{"num_hidden_layers": 11, "hidden_size": 384, "num_attention_heads": 6, "num_key_value_heads": 6, "head_dim": 64, "intermediate_size": 768, "vocab_size": 16753, "hidden_act": "silu", "norm": "layernorm", "norm_place": "pre", "norm_eps": 1e-05, "positions": "learned", "qk_norm": false, "attn_scale": 0.125, "bias": "all", "tie_word_embeddings": false, "parallel_block": true, "init": "normal", "init_std_qkv": 0.0435, "init_std_o": 0.0, "init_std_up": 0.0435, "init_std_down": 0.0, "optimizer": "muon", "learning_rate": 0.00933, "lr_mult_o": 2.0, "lr_mult_down": 2.0, "beta1": 0.93, "lr_head": 0.00591, "max_grad_norm": 1.0, "warmup_steps": 200, "schedule": "wsd", "decay_fraction": 0.657, "decay_shape": "linear", "final_lr_fraction": 0.02, "batch_tokens": 131072, "max_seq_len": 1024, "doc_mask": true, "train_tokens": 1404000000, "max_steps": 10712, "dataset": "wikipedia_en"}
MLP neurons of a small language model. Each row is named by its layer, matrix (up: input weights) and neuron, and shows model dimensions 160-255. Each number is 128 + 32 x the weight over its row's rms, rounded and kept within 0 to 255. Numbers have three digits each.
A block is one neuron, or neurons of one layer that tend to fire together. After each block is what it responds to, as a language model described it from the Wikipedia text at the highest values.

L4.up282:138111118107175089121137138103126132155133119058155144074088146079129149161159179091142106144106151152100089074125100145169085154063154170131174136130132102060135163066127146148120125095129134084103122113103145112105130124135078101145148104124124136057160129113135135116147081186090135072
L4.up450:137083070136111138077133137063134138147127181145193103118069094183103072136177070140144169143140102170113134126165085174160129090117177150101127075104131154137164138098118118124082156103102159163137070106155091080148119143110083159079128177184072074143172116078195128089132148122087119127
Formulaic Wikipedia boilerplate

L8.up61:098068176112146150176147142118097110153122139121120115148104108068109110074108174206162120118152118100155060169148128104174083101140123122113100145126196120119099120158121084141110115144134131158118106106061139109120115175101116121133152108149147122144082074126117047164140090083126166119
L8.up136:108118166165152152164143159111128131160111132137106164106098152072128083165085097032130106130168094142152171210109148093148130086135129203098151160168128140127176136114195124100122110122177170213114122143138078086140157104147091161155124096051142162101104137119086073153098116079122116161
L8.up201:164097110132121110139149177167097135121118119162139083090129065171181150204074078082127179139152167153154136150163137132106133125138112104148155114140136158136152098129093138103166102097134133127168175119149115090157162139099158094176140111174134128192097101147136105168112121117123079160
L8.up305:143078173037077068122138090041100108149170146120178072115127151210172123157120142052118094148127119142071141148142123068130097117130123129195119145114087154063154171171153147147167160104195105161132114194081128085129126146118178149145095093117157158134079136190161115157132128167122112085
L8.up325:096157141074164161151108081069108114162137134132118150075061176138125109105162069093160150144183101104119166160111147104149120137146147128138116104147105156132117169055178111138108078101120098144113141156079155137115133151162134169144075117136194157121133186129097114188135093111169089131
L8.up568:096130193109103122143120173069152164169085095105146126115153136161132086096162148119144150120103149146096172135113108074106142118131158125133180185083164110146089166170120115132161146095137166146155066089149049086188130119111169172108131113103161168085158117149167098188160114133225141121
L8.up605:142109144101065094188102127068168053118101097075154079067100095138200139132157156179147100118087122117099108119107119093053139100099140186166118171125123158114145108106104099151128116089172186132128159157133164112083136118096109146103152134097175066154105061123081102144154087101146121152
L8.up646:129116045145175136111151089160169102133111166114104105099143105176145164103110122152157149167069093159171136098127117136117094116146145161100179190107107164170162128183136117117144159127186108133091156095109119133130138102152088146125139085101166153160197131160108101134073102120106087159
Mid-name fragments

L8.up24:137106188119170106155117126099120085110210131200147132151121167083132169130090130172071124156068183123113149175149034084141108133116123138099124104109123177081090128106156107103136127118105212142079127143153145134130115169108104142141141140107129126153149182164148160140134076103141095145
L8.up155:077086143110173170142151194096137147127105100195178133180146131096085099089157129104115131151180118107185127125120122154118130085111136194139120072164082147162148094125095101150169165101096080110184134132178114104205126121154066072164104104158098065133125174108125125149092200099100109223
L8.up203:106118166116174118189113145079123139129131151076133105103141160101094113188176154118077118091157135127084139113121125119119111127113165187122145104107114130155114112152119130121086115140128085137088111146097127084145098110086091113122123127151098155101107152110108070132139073150197118096
L8.up296:112177109143127141145148110119145134117124108150177190116157087094104139153131168111165140143119097116121139133150143131148105149111194124145121150183181123139105105119158092201166111124136093071078096177119125144127096118103130184075195103128157083126131178140164117158113079062114117178
L8.up329:146089176105155139163113109174104126166131101170102091102121122124109091091103110145135124142134120102192162125171096107119067141089154096144118081074116199154126105103122102158153093129155162086126114139133088154180048109166153066053146081087139136120114082155064108157123110151079098189
L8.up333:145169157086127179169106152129135117099133095095214109130092121086152138058112147147141131123180160061128175116166112141117129136124163165117097125120187186088109098128156093142061143127131162125132176137138123110123065130106070133091129071157115165103143208140085162053145154106146112160
L8.up467:082078115102120103156134167152125099107134170150103131167105146142208151090108117119216076170143169178166053145102113086105116150180153164177102099096078136075040165125042150092133154170173098104133153155182089092133046101119122094107144111079127134141085177159100132145093076141147119037
L8.up586:153136171123157136129146054149154065140118133142137133124143113099166151130081147189049023101112173152187129087161133155145160141130139154056118128066141137073118118125134103123144148091153136157158082074167119123175114075120149112150113134163127148127110164148092079173095100120148089129
Year-range and time connectors

L4.up108:103072101198101146170151175141115160192140122138121100111126102099157092050140143148167062152121109096115109156149111156146085172113111105134087134102160172094170116155124183133128083077144121053141131113125125213142136094120156104110097091136129109140088089180107133133107119165136131121
L4.up112:115114137158109060131127148156157142207109111110178104119108138053199109146127177081147148115109120060098104109115111164108131098083178119154128144069151116147105127176121154096117076095155087063139073118124129188114134147084154172029089134093122068122127120104136144159131173141110124088
Competition stage nouns

L4.up93:083161126089122138119103093088107089111100152207119102164106154129133135178167153143177150040127173127144120093110113109102173134188165108078167114093150129124075102119141148147152108097085132122085113146126106116157171150099082112189200131105151167108152083119167132126159080128084145159
L4.up675:138156099107103174127122112096131103167151199180149145223054137072164065133112162132117073112100148211136130070147165124109124146185126110153139143144167109046151128087120163116152105163124114134112121161174150125131159102078081072150112154117129189146139111119121127104176024155165100160
Parenthetical opening punctuation

L8.up7:100076192115182117129143079080128137141117149157104104134102115130154129128135129202184179059171132113133106136114055120152101121139144112101172146082152106151132168146153105155202191151145198069098111163108116079177119179130180129128154121164116111131157086061145143144138090125113058167
L8.up25:093121140148125099116154150151130125146074133136163106121151094081137120175105113129174140130074164106187101079141112141149118121085121115151100142053133096080075100177129176155122054100100068096117104080133145081141075179121080117072096109158107068150079133165115148123131107160114137086
L8.up75:126090045129118158144186141160131102145093109108163125169104059112126124111127133148157093150114130129123114120163139161125141074087182136156086186097116189116075113171090080137118110099065139122174129148090097118110102147137124102115110169050124156105117141171116100140145158089139120127
L8.up79:060193198167098142151173125093164080110133110146196114093121101185185089151126166145116136127199189083121216122161085181117148148141141214117108090074126064161115122146171152089104153087113164137137105166127131150177086136111131159134145107129101129102098167123111078118119110145148117148
L8.up158:078109163113086097104186131153137159158083113129193146119099150131105160119095102164079083149134159104135197071126120124149079188126122160120083094106104129109096164133069117145112183100134133157136136185144082069170084145091169138122114133132128135152111140164122051107148087065119096115
L8.up539:056066202154162130122083161125119198095099138131165098124171098052141153110176115150117134179135115100141088127164107154120117149144120157180145100034193095116090113101146083199113102117130145095135117139161118118126121190151154101181152153114140056146084120161166121142145133143138075166
L8.up671:171108210161106087135106118143146147157110112131131150075134115056139137107186136162189109197161147125181080130090088130162101156092120181151138132097134166073102104145062150068137144109098086098131126099104148156169148148088164153118140162142102124161091105147124185150115077087115105148
L8.up710:102098200134113100196116086130119178099120065101129151096155123085146100150122106088139123068167142086089146120153127144121165148102126133127155149059125090102112108131176171096061142138178125111157106105165094126102106111116097146111111126150104089136144152110100118212141148107129125127
Before opponent or place names

L3.up18:135092133124155088138114102111161137153191085125133068113179094145110141087128141146172160170142103096136107110107174081134109183078105141117114130100164090051128130108141177084136090089105088075092166143156181186132160124144155104115082066119104114172163119165130119167132094132114152173
L3.up112:189053140118075098088120125105163118152075138066106089136178084051167087089143122144067112160148106099154093149104118094138069103114136139126128172113147182085127119100084133150161119052163083128105166204101134085086114174103169172156115068150166112145099135134121145125109099158101160150
L3.up683:096094195108171107126110119124121077130112115137162104141151127088120104110126130126121075173148142145100135089142143165162142053111162135156118149113099098173077087094138130141144159140137092108059158163096154189072124118056105120132139157070114172119140114146153134134109123165162169143
L3.up746:102082115113099113179179107131169138139162081128119081157159120159129185142134122138138146130088180100118122140118131114105145126125132095095219118091106141085136116150127183168148115162074137152189147133172110133140113127110165145163090136130082191174107081100110129166136131098165127126
Sports team names in tables

L8.up113:105182108131132141094126173146126098143137123153144134124083108165124103141088101197067121095097119133116113088132112115124152125089089133109120126157061163186091133189108128085117106076138114095135120069122153085116089117154114170161127163141188087177171105130117094205118157152120097168
L8.up304:138164110098172110116106154193123184203093068112146156149150133147139136154125089139157100133134185107128148106150097113152142191128156102099111127126159180125223114146139097054168107181151111122196138142159112123139148172109069161110166127103067200136115128061122150134134122091110066125
L8.up489:169100130085141077126156151127084135141095020129151177143178179114139116099083157166114081140147147125128130121212089147148142100134112165138124142116130100110145105111126065145153104156122069115125072106175089133092121153129049166097117139127083081137121131150112120137048164159135162148
L8.up599:147075091138099125118095097070121126180125075161107103166135123122119110110087136099143153151190116052144085075141123163049178170114161161224173172139124122159104097100125086164161159111129103047136139196129142145112123094154051109125113094113177114137113111148119123141100137149091094171
L8.up637:139161217123085162152080131134154082137134158124146106125052084101147137121125131084111176103140143126088119146137095086109149072158093095161093184153124172173180088107167103090136142137149130158122127094147154130075105113101128176180113125151074169120104155198104118129080122143130051086
L8.up724:075154163092160171068107159092100088128150114129100128135110097140076126104184115158145145084118126104091132123164140119129119058166125137076111157166157164153089130129101052143155104089136124156103141143132191092143071170125135204160151152106172152144118137166133126062087156083160144136
L8.up745:120080139120150155153121126118115154162084092116148165127168060039104055098125151083141124172105199126196158121096095102190082159110117136117154090093115105145132098108129148107154146129058139137090121153095041115108149115149126101081095140070078097159123124135077133177133114176100143106
L8.up748:096132132079112161117161111149164131148104160201140138082167147087071139137171109154142143161138143159135100090101177114133129108171145213106114118089130123176130095140134088086156103110164078084085096155180151116151126088170141111185116154100081105119124132137170154114112102132075111144
Separators after digits

L3.up546:121104135057127048130132122128176122170145151096110094144069109085136119111116154135123109171110134141130183085128085115153139189129142107110156108120167103151117105162083139110153146097107162155098113134132145132094153149086074085153148098081172115184112091102085095139197099151145141079
L3.up577:081167133165186117144106162132150131142185135130107103128122157092130115151118176123138125149177095204163137115146146099053171123100125116086141112122116147137152123122109101091132095093170109162152116117218169105144148080099117146153155185123128193111073125154224127113093111142101111158
L3.up634:156171124132169123135166178078082142139109134189134101130077173125111168133106145122099187154134119141176113118144124095101136068172129115153134105142168165129119120156126068132181127179156116176089094085090107099132094106175140062117109131136116084191140121104139138175095080165092117126
L3.up733:116138155123140173164108043163111125112206111111132095150150107162141086114111107135142108178105176152162108197156180091119175062110069141102090151140086186075115098133099129115115147211168118119088108108102132137172162128133118164153103150106138081140057153116123101139077113113137111163
Year-start digits and parentheses

L4.up286:139090186134106102131165117117148136160170117140082124096161096095140096153086121065072144080184175099104110122179125107109164156102117134090136181149144169117116116187116151086128230098105166223104133114128158122147202098132115104118096132110134133100150129181091093180069052121118143174
L4.up762:121146131092166129181126124186119088142113085129117116133158097127130090122182153150144047099115109123131126132119114122121121108145088102120086096168164173193113133145133122127108149147150153128147064095130095165107121076087127133092117124128150168109115131121089151104113093163072190149
Opening delimiters of headings/quotes